config = dict(
    num_hidden_layers=12,
    hidden_size=192,
    num_attention_heads=3,
    num_key_value_heads=1,
    head_dim=64,
    intermediate_size=640,
    vocab_size=5733,
    hidden_act='tanh_gelu',
    norm='layernorm',
    norm_place='pre',
    norm_eps=1e-06,
    positions='learned',
    qk_norm=False,
    attn_scale=0.125,
    bias='all',
    tie_word_embeddings=True,
    parallel_block=False,
    init='normal',
    init_std_qkv=0.0465,
    init_std_o=0.0,
    init_std_up=0.0465,
    init_std_down=0.0,
    optimizer='muon_variant',
    learning_rate=0.00765,
    beta1=0.93,
    weight_decay=0.034,
    lr_head=0.00441,
    max_grad_norm=0.5,
    warmup_steps=200,
    schedule='cos',
    final_lr_fraction=0.0,
    batch_tokens=[16384, 32768, 49152],
    max_seq_len=2048,
    doc_mask=True,
    train_tokens=170800000,
    max_steps=5707,
    dataset='wikipedia_en',
)
MLP neurons of a small language model. Each row is named by its layer, matrix (up: input weights; down: output weights) and neuron, and shows model dimensions 48-175. Each number is 128 + 24 x the weight over its row's rms, rounded and kept within 0 to 255. Numbers have three digits each.
Before each neuron's rows, "fires in" lists the words (lower case) most often at its 100 highest values on Wikipedia text that the model never trained on.

fires in: "some", "more", "much", "far", "almost", "least"
L2.up505:072124163198153117153123155122089118148105122120148101126167082078130158154113130088108084154149129139136121105131112148151125099082126154105156120068110095187136127142111142139119124163134103159127100122117109121127133140171106107130099137140105103139152117113150126169135134102106080137152150137159134130125092114143105136136129113117150137155135142143153114103075149125161123139147
L2.down505:126153130126150115101144135122126139163138121122104142103145103118131132107122133097138064163130115184098176154120114140132152122166133143129130162117146113152160131144170106158118126167137078099108135113125147106103113106125139099144115116144136090144119109119121106097158094177135095117129112108117193182137071110141122108130136090113148094138135144142078114067133141121107164108130

fires in: "she", "he", "has"
L4.up507:147121128118112122137136152124140168121163124133118148137124107112154083106121094156171129111148135103136150125097112141106151119119124112095047097122130160145193102141144105144136144060164084134147123094127108120136100138158127172134140128114162136109118160166172144142137119133142102140145102171100110109102104130170125121118122142121115131143170174139152120142161131126136127114160
L4.down507:094145115113111111142124088114128125123094107171113121142137118079176170150140101147135163138127119122089135152085129172150111109126143141136119096135158101136121088104100133118109127121168142156159113138103118095117123125114139161116134112089163107112141177147160162161128128167133153150129110132137091135141125120148124093097118131082106131155122155151110121092203127109137173127130

fires in: "both", "all", "some", "many", "any"
L3.up302:108156111143094131169110084137118150114139146126137169151113113119108143189079130142119147096099147115116102158145135141150164150132144158145139132098112150142114095130134138130122143083107122136129165108126104104129099095164162145091133141169105089148137127164149107104141126106086060162139190167171118119096131112140140092120139121142140093077101175144129130122138099111167119161130
L3.down302:132182143110163114170154120123108136145117121139106112092161131118093146173118136146115132136125132116139158115143141116098122116078157091134120156141110141146146098160105129131145139099109118161118098126126154148136103108133130149134161148179085101160167106142142127132089103125113109157129173141174090107139093124126144092119122104138143139111099118147119096124157097122150113168151

fires in: "of", "to", "with", "that", "1950"
L5.up332:104109147159181140099122137105093106119135092128087148127090123107177203117147124136124116149140159127120145139151163106133109142140141114137108143083114121134125094120146080130142101094103144105149118143152132126138133131091118141154111089121192097122129145111138091136170115126084123128140137120140133117101124184125159108146170133146176147130095098110108108105126133153103128186120
L5.down332:151128097173140084112150130105124125098136138128110146099152144175116117122128151123103110128143093097135097174092117143101182142141141157121131124189135176146110101141117142119131148154114103135099114126111113102126095080112139087127106121153128114060104094174158139126142151127081175115139121108149133155150128091139104179106163162131138123098143142107126100174083115131136107120126

fires in: "who", "he", "heino", "and", "first", "synonyms"
L3.up182:154149132144106129176124133176106101144134133164083113087112101158165106169135092147127125108133130116147169142100119155124101085116079122080119111130101149123148107089101130149115140112142141129144143128128135149118103134146154138126133135114137153135098138114148097118113132149118129115139138143115099094115119089131138122137147095067123141106130124151102103128088132149162131123104
L3.down182:120122091110108107110156106158136151147136166120175099118101131132152111130132095103102161141107109128128107081098153128119119123139110153108098110096112150119142087089169139139132127118146116096136066121154129130154127108115142146143089127080183134144128154116102142156121150184126143134137110166158156138119097072146153097149128108147078106134170144135105082110142103142146154110124

fires in: "more", "french", "best", "most", "different", "eight"
L3.up89:131152122165112116096109103094133145151129122119148162143140131182158182161095125102085120099124138159088138153112125103152125159105116082131128135101119142154112140131084093164161159129160110145136109143118115132143156189134121120089115130087153153091126120096057131096157141124121130148127122130149135137128101101132140090088110116138111136101133124130148128128129111134115122178175
L3.down89:143102121115129132121146146130114089134095185100156164139139147160116165135129129107134128180137144113123116158111118120124134117150147162141158133148108146129150125090121139131105156124119171139138086124164128109167139119118117090176100140103114107151140138167183091164130119140139132084162130132137101093120127114097154178127098139071141147162116120127101146103099103095113145099149

fires in: "many", "some", "much", "no", "little"
L3.up7:096145162166116131108131159147122146150139109127156135119101086117143110156041132153135102124149152102131122132163120126101120100150152136094111158119134125176167141094134140140125103124115105161145146130140138123144167128159151128105163147097118119131148118105111129107132119131101081149172186103125152127087135082123146142140124169136126193120109138106136143097104131129165097118149
L3.down7:125144126135136152116156099147073177140131069161160100124154110121098151115113131110152126171090144162135148132159120104123142112155094151103157125127080136167181130101111144126117143152135165107117129137138143109119137125141163145115105123155085110139124134164105115088137157148123091124110144091090125115167125100114164124146124136055118137101112150107146072120186122145160156127107

fires in: "from", "on", "june"
L2.up156:157182074103114128124172131125104131118142140156128120144130128152117130144109163119176121086101107149117075121104135117093140156160142089130117088136133135169147131141139158144130092153135099127128061134118140145145103108138095106131091124133164145130142146094107113154139116095126149148119129107144142116104069122087137182100114109110135132125098144139149188131131137175173122071141
L2.down156:129121169105144159102140098148125152100147157114139126088093125141092134110113124156132152140115167112113105166139098057126087117158114153174134140126145112079120134104187144164126120132112115109131117215130141114107152159134161157150093103159124134119159115116116107121114135120141171109131119126081145117149113138151121172155087111132149068170114122133109132139160112109143083136107

fires in: "of", "by", "in"
L4.up365:129169159091126155134108122133125127126149158121145130096138113170133138079134139136160126127124157179101139127133140123104123126182094103153084111119128110150144159117125147131141127139125165160149201098073131177115131127135150137155150096111129140118122132128130114155106122092115124131099144140079104062088133099129077086141094096126165127137140102113133142120131114151134122137123
L4.down365:090158138141112123127096098098101093125089134107140135090114081139107149201150080143137147165130100126154152143118172125125103141101090137136124155133070135140150097115133141121083109143111110126101140112119146138120151101140127138147112145128111107144125138129128133086141161162134131164101089123149155125120150116120162126110080141188125113157102170110157154092134090094086121145136

fires in: "after", "in", "for", "during", "following"
L4.up206:160145093155180090147112149091119158099073129100107125140160150112141100146158120124120102115115109114152109142123122163119102184169110113147125117129171122169150114164134101169110168111112061133147150116104142113105137144124107093097096116107101113116174110148133083160095098154100146136154147130127137123096126123172136090125149136171101160112126139124141112135100114121131146095092
L4.down206:152091104115172130108127121112113134129079157086132125138114127114116091171124102108132188150131144121114142114104141139127109108173143138105103111140145106132089132140137148155116132128147075104154132098175182131109148139147126092147098116104148099162112115095147117133140112102122183152111140142134091146095136098137139100125119143135122110079152123141134124106110125145157126088111

fires in: "to", "can", "of", "merchant"
L5.up359:117182154129159119072129122119158123087135122127141128148149132155104150156096132073147126098115111154137120134139128104066129144167120087147086076150139096110153129113104168150121141144122087171110164131111156122121108105158068142156118096101132094128154110145126129076158131139148169137117151145131086147117120138131113117157095125179109093129150101132148154119126139113138113144111
L5.down359:104149122070158142123131075140111134089158140115151158133143127124140131154140139108123135157135178124143165116138125120110155122116156128108130133091174144103129109090124107125142133123093120121142147102121135106113165182153103140155136103161132107124092147153088133117103127134107131120127116114140126188125127140135126113147101113101164145151161172115160154069087082099129170164115

fires in: "but", "it", "however", "final"
L3.up126:094130162137104069132133140137108169096161134139140131138155136097110113094165090107153094149101143108113137104128144140152105144119119105097127176114112142106138108166109106117147153141135124120116140090191132155165125150114114121109099118135141115191122142144149110112181099110105154134086152131087136143132112135108118115111113113127113114094153137136143114141138128159128137115112
L3.down126:120148123095100108137116166108085144151123128101089140148149121091139136116105136111143136129137100118123116142120152135111159116124156115125177097110139176105146157121125129152144107112143103094137144186089093087149146133154174131087162122149132162082168080116117118111078165169150147155147113113172194124100165136119133158115144166140179117078130121107154138132133124105113134128154

fires in: "with", "by"
L2.up95:144080088119172118155098090121156113143098135068084085176112135132125136113106123154141119139145121100139143126122140151099116138132085099134112166132166094112156119136159172108085091127180115143153167097155145137120116138150134135101184137116145123151096087134118137143097138123098118106130125133149141096110123098140110128115134146109115124107134153107137166108126168107140133142134
L2.down95:153133133121201098165106135132144100151086129072122109143128144142130129119135139131114118165127170088120131118160123111126108128143100108142127184123123119090114113138136158130158093132134070110166102059098166165147110114122130149096157136130128180138120120144119088143085143097117155095148115132118087130131130104180101126102109129119112129120144126129095171113153124130098133119142

fires in: "after", "for", "forbes"
L3.up47:093150114133154124104119147096120154099118124105143113121131107118087100112128164152135119125137143149172106181103136165114128140155126131104136109135149166162080128112131096113140144110125144150123128133129138128106092101096074127133109157130107110107154125162158096139130172122086143092180125140154092090090176113182128135124123156151174137167126089139130142108126134143102115105092
L3.down47:107126074116126165103135081147170139111151067112126111125091152132132105151156128110100117186135114120106105134108173094089148134155130121137094130130142093130113116113155116119157106114113110123149171084119153112151148112164133118107127145142130114134117166127122141112111136142144142110122142146133139108150156130146146157124152103130159140103159130144159140128142137147095108148076

fires in: "first", "only", "last"
L2.up288:133165151114115130119112132179131130094117107154119136096133127142112125160150092102102159109137118101154152103141108138153149134143143117132124119081118182099091088135097104122106149104090090114132124125110122169133134156118168107166147163109122111133130093120126134136176097089093128143103193102148114121119105161138115142081152114163148138114115071161133079113115130134128135111116
L2.down288:121212136089152100109113143158133150133115116151148127118135116163143127141136098123048134151130151123142138112089097111123134156162138127108122130108141127117101110134114086136092131073100107101107097149161147177111125159132175132117118123138106120150146120137105176143183142108093127133127161131139138117112125143113116135110169119149113118152113106200132116080163136145148143083117

fires in: "after", "with", "following", "by", "there"
L4.up348:137125102127177145112107095126118094178141103110118128138113116107119145128116112176140119122130137094122074105121121117097130149122099090129094131128111095160138132109143174156136101142137120157157138109116121133129119134088103133117126134161130123109165154152115103144120115105116139171095165130109150097133114132138163126125161093104123135075160144151116123112101089152161117141117
L4.down348:117112173130157114149093111108078129115121166117099179131104124118086116165104136122128146100151166148180123126116133166120101151087132099101118157125153121104108092156107142109160119119109087172106147134174121131102140107150100135136096123127100131166121142096154109102076136103151111123126116153143111145129086126136113151149116138134166128148134143102111150143149106162082085081093

fires in: "has", "had", "have"
L3.up437:100103127137164074131152124095142137106108112137133120134158091123152113136156141148163135136131121107116128140121147064120092129125105109122156098098117077146179123130151148134088142076138094156138135144127124109154108181149143142128125119119120116146127155149142075148157155169154146155143126134120130134103137112127113123106141125073132125184143165132127101129169130117143131142104
L3.down437:090106142138179093173128105137128122120167163107123105135148083100150137115124132102093174144154139134082168186126131107145114129134102120103131140134123100111165125114103150115120170112149145124120141087113137115131101147109112110128127133160105107107162162114144134175102146125121146173179126147117164106118123108156149129082134124099132132165145166107120128114149057137093093156120

fires in: "he", "world", "must", "and"
L3.up373:148084174154158157126126108104090130093134114147126142105094130111173097164123117115119132137157114137145170122072157183130112127126149126132136165142149127143138149134114123127126131124147136143129133132124126154170135102129129158128106112134164127135142123104105136097134111143080120125135099085103126124184041099126123125189115097108086116091140166093107097123164145120107122101121
L3.down373:152086128114089105119127091122056115127131137151135100131120102126105089125142102121168127107128112145132109139121137138133131115155127137092136125106130148097095129137125168139113149166105154111168090144105169125143151045110093148110108120120147070108141123103133133127125176149122142168137150122147093129153099082169087140104083097175130126138139138123090139110172149139119136118165

fires in: "the", "other", "new", "these", "of", "various"
L7.up34:138083107138125151160105134104073119114132091119154135113136130191158156120112146169123140127117117142111136113122123143162098143141115139109128158148145125127136136137133098155120132090120118116115097116135103085119146064154114122096140146152173132128171119184131127161130171115112156155113127073142109120161131075063113126131130122131092131126100118102138149135101122123163122185148
L7.down34:142132103106156137113122091113112088157108137084128100124132151161043122131148138163150167135122153111107123055129169121123135165087151102093116116110131127131153127067147091121131163130111100147080122129149157154139127099121133115125151142105121145144127131089168140139127122106112119116119138154150091117151113146133159099119140132144107116163159152107132098154166128134185107102145

fires in: "of", "that"
L7.up312:144119140109151125105130132151115137152129117141073105110121118136125110136137152161118129149140180145119180110148107110115116124154112070095068105103143126113133108135175074160131109106105193170085142145129157141120120118153118106145137145142096162126133142125113107162113103149089095125092118087103131112134137094127109115136109090170144111122138143118128124121095133152131092113066
L7.down312:134108123168139099124129111144093152150116179125159119108116115117108154137172151099105146108066120113188065156127157152149081124119142073130152136125135115142114101107131134170127165152142122154109120177134120114141104111128148121132153146153121101146158133177104120114116170117166115133151151146163163114111151155132145134114102176129143124159122140117167111132122103127110130114138

fires in: "as", "on", "by", "in", "according"
L4.up127:148138135128124147117111105136114085146127104124119138114107139181083113129166157148140152066119158122135112095138096157126141143127138099167103154107123150116098174140145169190123111078168082152072128122127149108133086143159124139116158123164087148122139142111118093123098091052088094126160153120128143122165130110142152076127097130127151132099123065126111175137124143131127133127115
L4.down127:120144104140166132107108132123074080145102146139122168089136122140115123131111129187143160120109122121105131164130093112140130135164123116121124130138095137178153112153138104155103085144144111108091087141133139108138091099121133119080166156096102125120173127148124121082077103123143134132165134152118147132109115106123095115146108092125137108125137118137112153168090098153152062148151

fires in: "they", "ship", "she", "patrol", "troops"
L3.up267:167092115098126117142137153195123060144138125132154133121098115131155106139118134163136135148140092097108155144124148127128153140087124121107091182144098140113119111130129101124069144049162110112132089117136134156122130137161132125132097124123144122143128145137136171134141136116161150128140135155091128135117114148155107109108142143110115108107119169137122107149135096122126155102138
L3.down267:110076141094078063149136143139159125119117102150145188130136093134152136136171098117142151123142135085164176120138099135116141090116110131157145138142139078085172115121140124171136117124127142140170098101139087127083120107128126140156140145138171107136147096126127156177118148140131152136107127171168111137161145100123115113112120111116079112111127153136106151118145104167147113121113

fires in: "the", "a", "an", "more", "constructed", "designed"
L7.up89:104125098135134071109197163135165136178130142130138118157136145107111183133182145093148105110096137136112144087154129081110168176110184117134124133095116111133111108156165142162112141105113143152110140096096136132150101141144117127111131141086113115138095158127105127134088131111130102125142162142130136137124132107107166122074103143125100110140149115133105082091160107116110170168117
L7.down89:183169128109127109141067117107147146101092145109116153138126077105092114135135107099111155116152145095131125123141147134142127103151167118120142127124119120135161164131117121118138127184096139121145152095139168093147125108132103116141147170134132149120144115167147083107147092149111093115126116151148170142158092166135095136100114127140124123116138142119138190166107138124143095115150

fires in: "where", "record", "levels", "championships", "athletic"
L2.up360:165107156102139092146125112163099134179096099131138125110122131115121168164084106126112156129165075138098094058145091172170148132107113178125108130133138134118087129138102136087120169107114118120133160139115160116094160088141130114131134135127125112160120132181134083146119101111105157126087118125097087153105104120098169160142149124125105107133130151153160116136101138169131120106126
L2.down360:179141136142116163120110114169150127129127131134123097156134135156136140138113123111103109168133132157147134168123100105120096096156146113121156101106089120086174151166159151155108116142135151148092108099109090121150081177137115135129109118145129148122120107145108184111099148136128113080137128119107116136132139122142090119109128135088166122158102137118117077165121098063112145169127

fires in: "it", "there", "therefore"
L2.up491:122138140112120179123053126119121125160132126154123117136124111139126132128123163142161142117155128119127184100118099133118128101162103098131062116150143166180130094135084155117111114116136141118109088120167145090142137151108137124093084143156175163137133149130118152122118116110089148123077127131141114087127071171125130104160129128160116101114112121123109086189069162129139120098115
L2.down491:094101123103105134155167161146144127105145139094115125099117118142127127135159081069120123143132123128131153154128188158118166149108124105146122102141133106087138114140125152126122140158151103095115088134079151114075116121110134129134108108128145084110145070139120093131148096179151154152154175127161142137123161100160149114123117160145125092171144169155118186134155088118075090142144

fires in: "the"
L2.up110:126151136103132126174137135107168127136131155135156146119119132132069121130125142126146183101097160121125084111124156145120143112160130160087162135174112104129134133116106194169117151152098131138102119119114132127128123143117140102098118066117138153119116126115133132148092159157135173132120147086143113104106119079120119143155101107147114121072177091128116141148123142127181111103134
L2.down110:168131074116140093098122129147139116165152122119108157121159129091127133125132154125130159151114134204126134127107141130129120166132142137103154175176106122131156107113116129110131164105123123096122155128090126172112128165134152090106151104086143137144178138138114142142059116159102196119117137118146118139097139118140142149130101080134083119130150154162119148150154131100155077106126

fires in: "after", "as", "although", "in", "since", "there"
L4.up204:140101164123172149129128149102094143112122120133149137141114152117122126106148126095150094098138122092099132150108147128136110123152098078104090099091116146128094148123115160115138156163116117108123128154124106120104110130126041124102086134126168098144119115145130128126149096128077144148160169102136139134098123121128123178127121157121160132102113132095146126170129126118124176131103
L4.down204:147101111100201095098135104161073123144116129085177129125120131117129115176108153117095150149123179140125100173154128111143134143124147140117114126123178105153150083119130138170148149108152132124104129143168138138124149128127113133123093119142145130163108135198139083139121145074131127133104085128118112160118128149158142167156127097163111135102125140093165125119147106102098138134112

fires in: "from", "since", "members", "by", "king", "until"
L3.up447:144101115144123132141111176158117102170165122120087134175119114155151147172151143118163129129095145115078149133116139151142138133133157095139150132164138120120134118103089127123100090146130100142095111134137168126140109166143143109100132103159089141126137169099094159116127113109105099125174150118086097133135129127111153132085146112119135138117113079102135159149089174146139132095101
L3.down447:142114123151115114104136142146095124128114145132105131133146104103167145112092179109092161108119161196113129131120109101167084114111124114172073126130152106090088170143090137159149107121093194112122131176128113134145136135129143134153153092159121149120138122125141080131080125138103142125158125115154140084140170152131126132139153138120166095117164156194141169087098111125127125095107

fires in: "in", "very"
L5.up37:110147145134117156158124144126154119090123108148133175128145144151073109143146163152144116128135127115090151128127139144122124126157134107129152123131179117113104082123172089113060135141119117106154158126170079119148130161131165139104174070140143082131152125141121115126154124135138100128095125132135165130158108085102132125144139105117132085085184148122079155138148113145122123133142
L5.down37:095153073152135152117140117130133153131097141129160098166100111125110109183107130117153081164109172133123107137197114147111131147099139187127136128108128136161137121177141091153154134132131133121115157152113133083128122143141097100060117124128118110148103145105112113130128122088119141074149105176117132149113182132089139107159154084137155183121111134178147139149117128158148097106108

fires in: "s", "as", "on"
L7.up243:136128127120149115125139130130113106110147079128129138137157108109093114114129148165139167113117180107123184086121117133121098162145154137150104134111130140149145162087126096088120136175093104156102122121129136128098116107140099093149148105144121119134113124131121127145087110126114124070157182135197096172138138153116135140150113110115167099149136116143118138136144100137123072158158
L7.down243:114124123097128112131114106112124167139118121146093158121093135144131108088091082157115157140131132137147109106140171170179110148125133109115127179100107155098140126114159173119113122135150125131180159131103120125106130157156130119095155121101116136162144157157087092114105159124121140106120137114175115148113131141114119157081129121156157151150092137125122115106132164118156127129108

fires in: "of", "various", "several", "three", "well", "many"
L4.up276:101129099103117101163127117152144160142121123091097129080120140159104092128113110118133163175115176188128111124135130128144094122134132128143133129126126143145108108094116106119113129136129155095135118126152161129151164104105164125084129103154143121172163159124129115138119143133126165099101171113106144131121098127086120172143109130129109129137126176127173144069129114114129110144093
L4.down276:176106117115111142149139142124166115155099144118131095162084082122117114106154106150147106132100135150127110085153165129165161158133146153131106163142148146155151141159102117111116116143177082118156164119116162122105114119136136101147085141118140107114079139120115112114123140125107105153078102156159140128121150100132156107129169139126129151148136091117105081093127139150160083075148

fires in: "in", "inner"
L5.up338:161132099107094136101123171098128140077118123107153116115136139134107112194179126117108135111138086103085142128145098148085123123150105128169150154141134132077157103140152122160136141155088138103180127145126150129121121119166152129133128128118126113134156137107130071142109123130114155195085149148128139110128113089131121116084093174127120127119124141107149153132174098127103123162159
L5.down338:075093145209099085136134094139103112146126159087121130139131098142140119120134111127123164134106157131136127170140166137108126134128137146086129135129123126119145148124109118122164155110142126167121159108154159153149132135093121137117130109112118097164130122165082160111120065178137097061134121117144101142146143128097133141169136093125134122145102135143135086100102164133127102142062

fires in: "in", "on", "under"
L5.up573:090179080120139135149135123122172140143137136128099155133102119145100138153081132163151120087074095127175129107128129081136141097170113095118147136114163143153126115113115133147098082130156166103144107094104116165122137077167150103087126157113127142143100105150137090183106111155131104163124124144120138119118078139145121124125134156141135113128095109135121127144141111163085112117111
L5.down573:149065135117093120104162096137121128126162149146149114100108115099178113072164116114114155142159090072135076135115137135126082167113134160099170100152161103127151106160153121134166154117123111117128118153091138077114108110134105143140100128135123113133176136123123158102159095117147122123129146119125125139152153157134121154128117125112147112106151106104099144137114113112128103124135

fires in: "first", "she", "last", "ever"
L2.up443:133128141106092117171149105110125115108145135147093147106128130110139127108165105120150136098151147130140134131124144128160134147145136094131096154121148140086120103117063180132108136118117100181140095127136147103170134151136163155092128123129204168150068124110128125123154136107139161120145194096161141166140127154102103123127109100139122160098111135133139104138130136108121099100106
L2.down443:109168131119128118137118116166105158133135154172157122134113131134136118132124106122084114112099135090144108154132109134161110143141176156123107123126162144110129063129113096080112145147161105110122111111101116162106132179113126108118115111117131175128129159164141152126124108098149116128091138152120130100124143128125144116137121130068109152098176157113118121126133178118176119130110

fires in: "it", "this", "utc"
L3.up383:057152157148089186106108117118173125119117179127155138195136115137134147101112147111162133138119150124104149144101141145095177130125132143117134146127115119189133120082097124108129101138153131109119128105143179109143140120148153140122127133144119153126164132128144129140095124159085107139122153112141140128126116135145152119122165154157121090122114100110127088100117131140113119133142
L3.down383:125118145107113134099147087140077169173177151181129151127133142125138180111128156134125144097127164124071132133128147152085140102121112112117123073134126119147138128143147120145082126129124164171126171107158098121105146140136127129135123150149092124139154128121138112115143104097136125126158155141149168095109143177113151099102151140132105101156140122111165095118161117142098079076167

fires in: "utc", "ground", "public", "community", "background", "linfield"
L2.up309:134107145117083124083109136121147114144172144103109109114132091117136124057077152134134139123154104129153128115168156141124138149165161097176128137105157089155147139067091117123160112107150102112109163112144143154148130113155154136166127138134079110121164127160114148132085104185071122128117120110138140154104140143090119091120141145156098131078160109103148149097123109148139157135146
L2.down309:128141142099184100091188146128103134118147178122098122157165113118121129123091125149124115105131121116126141105153135116115109098141132087152126129108115132161135142142127127124144100130147167160142154144099158163138097090104164165118124155140082117101111106122139102098114079134110137127131121150130118133117142115096086125123156146151165131111123088129123133176128150143092091125125

fires in: "by", "to", "under", "with", "after", "as"
L4.up523:141143096181135105146128123123140103128121107112111083129097131130147153117106131111133169166133115108127167092119134141125097152109082103141121120112157104111158155127126145113109141132153150123125125103118171169152130138081118170073142146146149104147131133126108123099131107158109117172196135107127129099111123135144122137082125095094133122118156188138118108119164134175140136103131
L4.down523:123098163107125116148094134124193119136114151068115157118199117133143136128108126115103146089134131126135135093095154120126140086095116113082110134119182116053131144117125143114120097174099135125159115110171106128143123117152123127138163130112136131076132118140142147188101114142126118153090131155107122100180162103139119087128176147144113141129128145107104145116119153106107129133115

fires in: "of", "for", "at", "on", "in"
L4.up525:112167162117141162122079106153060142074140132152120130116113123131128069160124165168145165161115171160117123087143106146122087114155111129122100117140117112122119129121150172172137097152129137149112124154139144136123106090143102140132116087158102108090158130131131121097156139121106089117099135148134128203073116098131086146115111133118147110126101122090101126106133142139099122122123
L4.down525:113147114150097142117155138122145139121146145120120127093128145139125187159128118111129121164159105129117173098134136129083114127137130149114129152114124154128117109072121080148160166113112129099112097089084125122111150116120167146133181081113104116108130134136131152140151120166172155109114126134132164117100124146089140135156100091122119127145131166130146161131136095134109088104147

fires in: "of", "that", "politician", "told"
L5.up356:186135140120134134077115110156176181103123150110087181116166105122155196109123131148111147146087124132116172121091141085157137152108149123181176128137139087135126148084111136186136115130104150104121091102114140121158127178126132136132146111101182084114117110128140146112135144136140120083083133104128167120150115152141133104109150125139103133131101082164153097128123145124100118144095
L5.down356:111145096123177147135134125155104141138158113150141133116089133150079118127163116125140119134145125135136082110139150116119127114151131183047107120183149131177142145123100095115127159132106109146157107141161074087128147122089122114085121099137113101177126172078123151136125087100131133120104128097137161167137139118134127102085137127147132092144132128084189110117132146126086154150125

fires in: "on", "online"
L3.up170:120113149149139141112162072113097069127120105155155159154121112154156127128116113138149123154114115120124106108133100117130100130116155139100154134111156116164162158162108135141127142136165134095073141142165092113145064130153132093114153131115129096174122144120153135156091148133094146093143131090122140143113140161130109156149167145106190096146114147154133147090107157120142119060140
L3.down170:078124146134125113148122098154142116155147123127137155084119139186148118115153141123139133117125128119106110124107104062091104108145119150110170152112120132136112150083089133184153139155141140103092130155157100120144103142137142105155102138146137090105120158171182087130099156097107161120141095133146120177146131158116130144130146143140151074155119137106167140145095160105127088133110

fires in: "the", "which", "and", "its", "with"
L4.up253:117116111092146149095106121147149158182144091133133091140124161133115103156127169119115147128090145087132118097086139122100094169161113100141176154113108126148121109144102107161094149118115098128096118141128091088121149149124117123125150109088148124105101144136145079122139130154113130107186164118106128126139108084151164116170125133154122139133156098143156119138132139076164148113092
L4.down253:100090129112114124137101150127150124112142110115134108106093114125101153090144141177182115118113086142128156108095119148125150122150123148129117152136069155119142139122130167159078084184134148113150167079079156174149153158118143084146170135095160114138137139118158176135122118124141138130097101123105117110124155148135098135122101140082132136170145116129096146120142152140114156127148

fires in: "to", "out", "years", "on", "year", "hired"
L4.up565:138140119158144134097134104145128130141102132134080131170128127140119086131149136121131120122079114163112113110146168130121109139164079096093108140120173118126167158111160140143122131146148067134092164122174122161120123167130112139144128102099090119131114153141101098150113156127093098111140134132125133143118115074136138152155106111141126123134079112102126174112156121138142133142125
L4.down565:104166117149117152161109132141084120121161130149112127162139131120122178122116134127111150129094115138153112072151153095137165140093112128168142134116155173113112133104133126145165080146133117121114163136136093131116111133092106113131147114128127121134136149157081100091102151161106143073093102118157156099142122152118120098142096084172160117180128136158106185108116105114141118147120

fires in: "on"
L2.up482:121131152141134125125142091153115098143144122117150107099104091155120125112142178116173146087077099097145094131111089111152105132129093129123139105136114109128136146148129151143116163113152141150106130128155184128093085120109125112091107145157186133161128120090117139117079156116156113111146147148188129108125113112119117102157156141107145129168124126101169132145111151174123091135151
L2.down482:091134148122115132133118096136128111142133112122165127120095144146068095127155133121125156102123119121099134129066122105140118088154077109111146100123123131148123195131092111135159154173129133093162133135157109120162137169131126119121145130104140104130149136116157104111084135090102124106092090150141163112112169166145100117107135161121132120159120097092108105142099127139093085136122

fires in: "new", "main", "young", "entire", "mainstream"
L2.up375:073108092127138149142201135099109133104157112110104139167132106157094127151126137117124144081107153140143137117147114122122095104079155153115162128094114123148136115115177115134120151115152120135115113130119126130091140059136146102137133153148127185159155083148126125172158140154122115105127123118145151091150128077091139136094142142109120105141095130119122144100197128115094140141150
L2.down375:091143095111104139091122115099158167150090123111094157121140165127117094113116139139100155113153117126113125092171117092153093121132141153153112141118141126137155144127167090137136157158104096140120120144112130131094148067131142093155102153112140106141085139136123137126113157159128140128132134148091091097100155121085103113099179098143176124087134134115150121140118143127135110149146

fires in: "the", "as", "in", "its"
L4.up360:131132160124115134153077159082121154133169121149156101178119159177113112138138139131123124090110129086085089112112163138116096114155120103104131142113087127151108071157148141114156135149128126142091116142153098116136167123128122123119118162137113112088148130150160105140133129123113126112127161145178136162085139072130155133119106167147216102116107136104086158121091133126120123117098
L4.down360:146125094111141135140133150160152113124074125109106094121107109119090137125113135158113164149114174132077120133116130103160169141088133122127155130108113111167147083160093119135123118114165086107125127104127121117123153096135134125122099140087126108188103102141135106180071148141151091125131087147103120154117093111155155163144125147069189135123129151094147138100130127159134166122112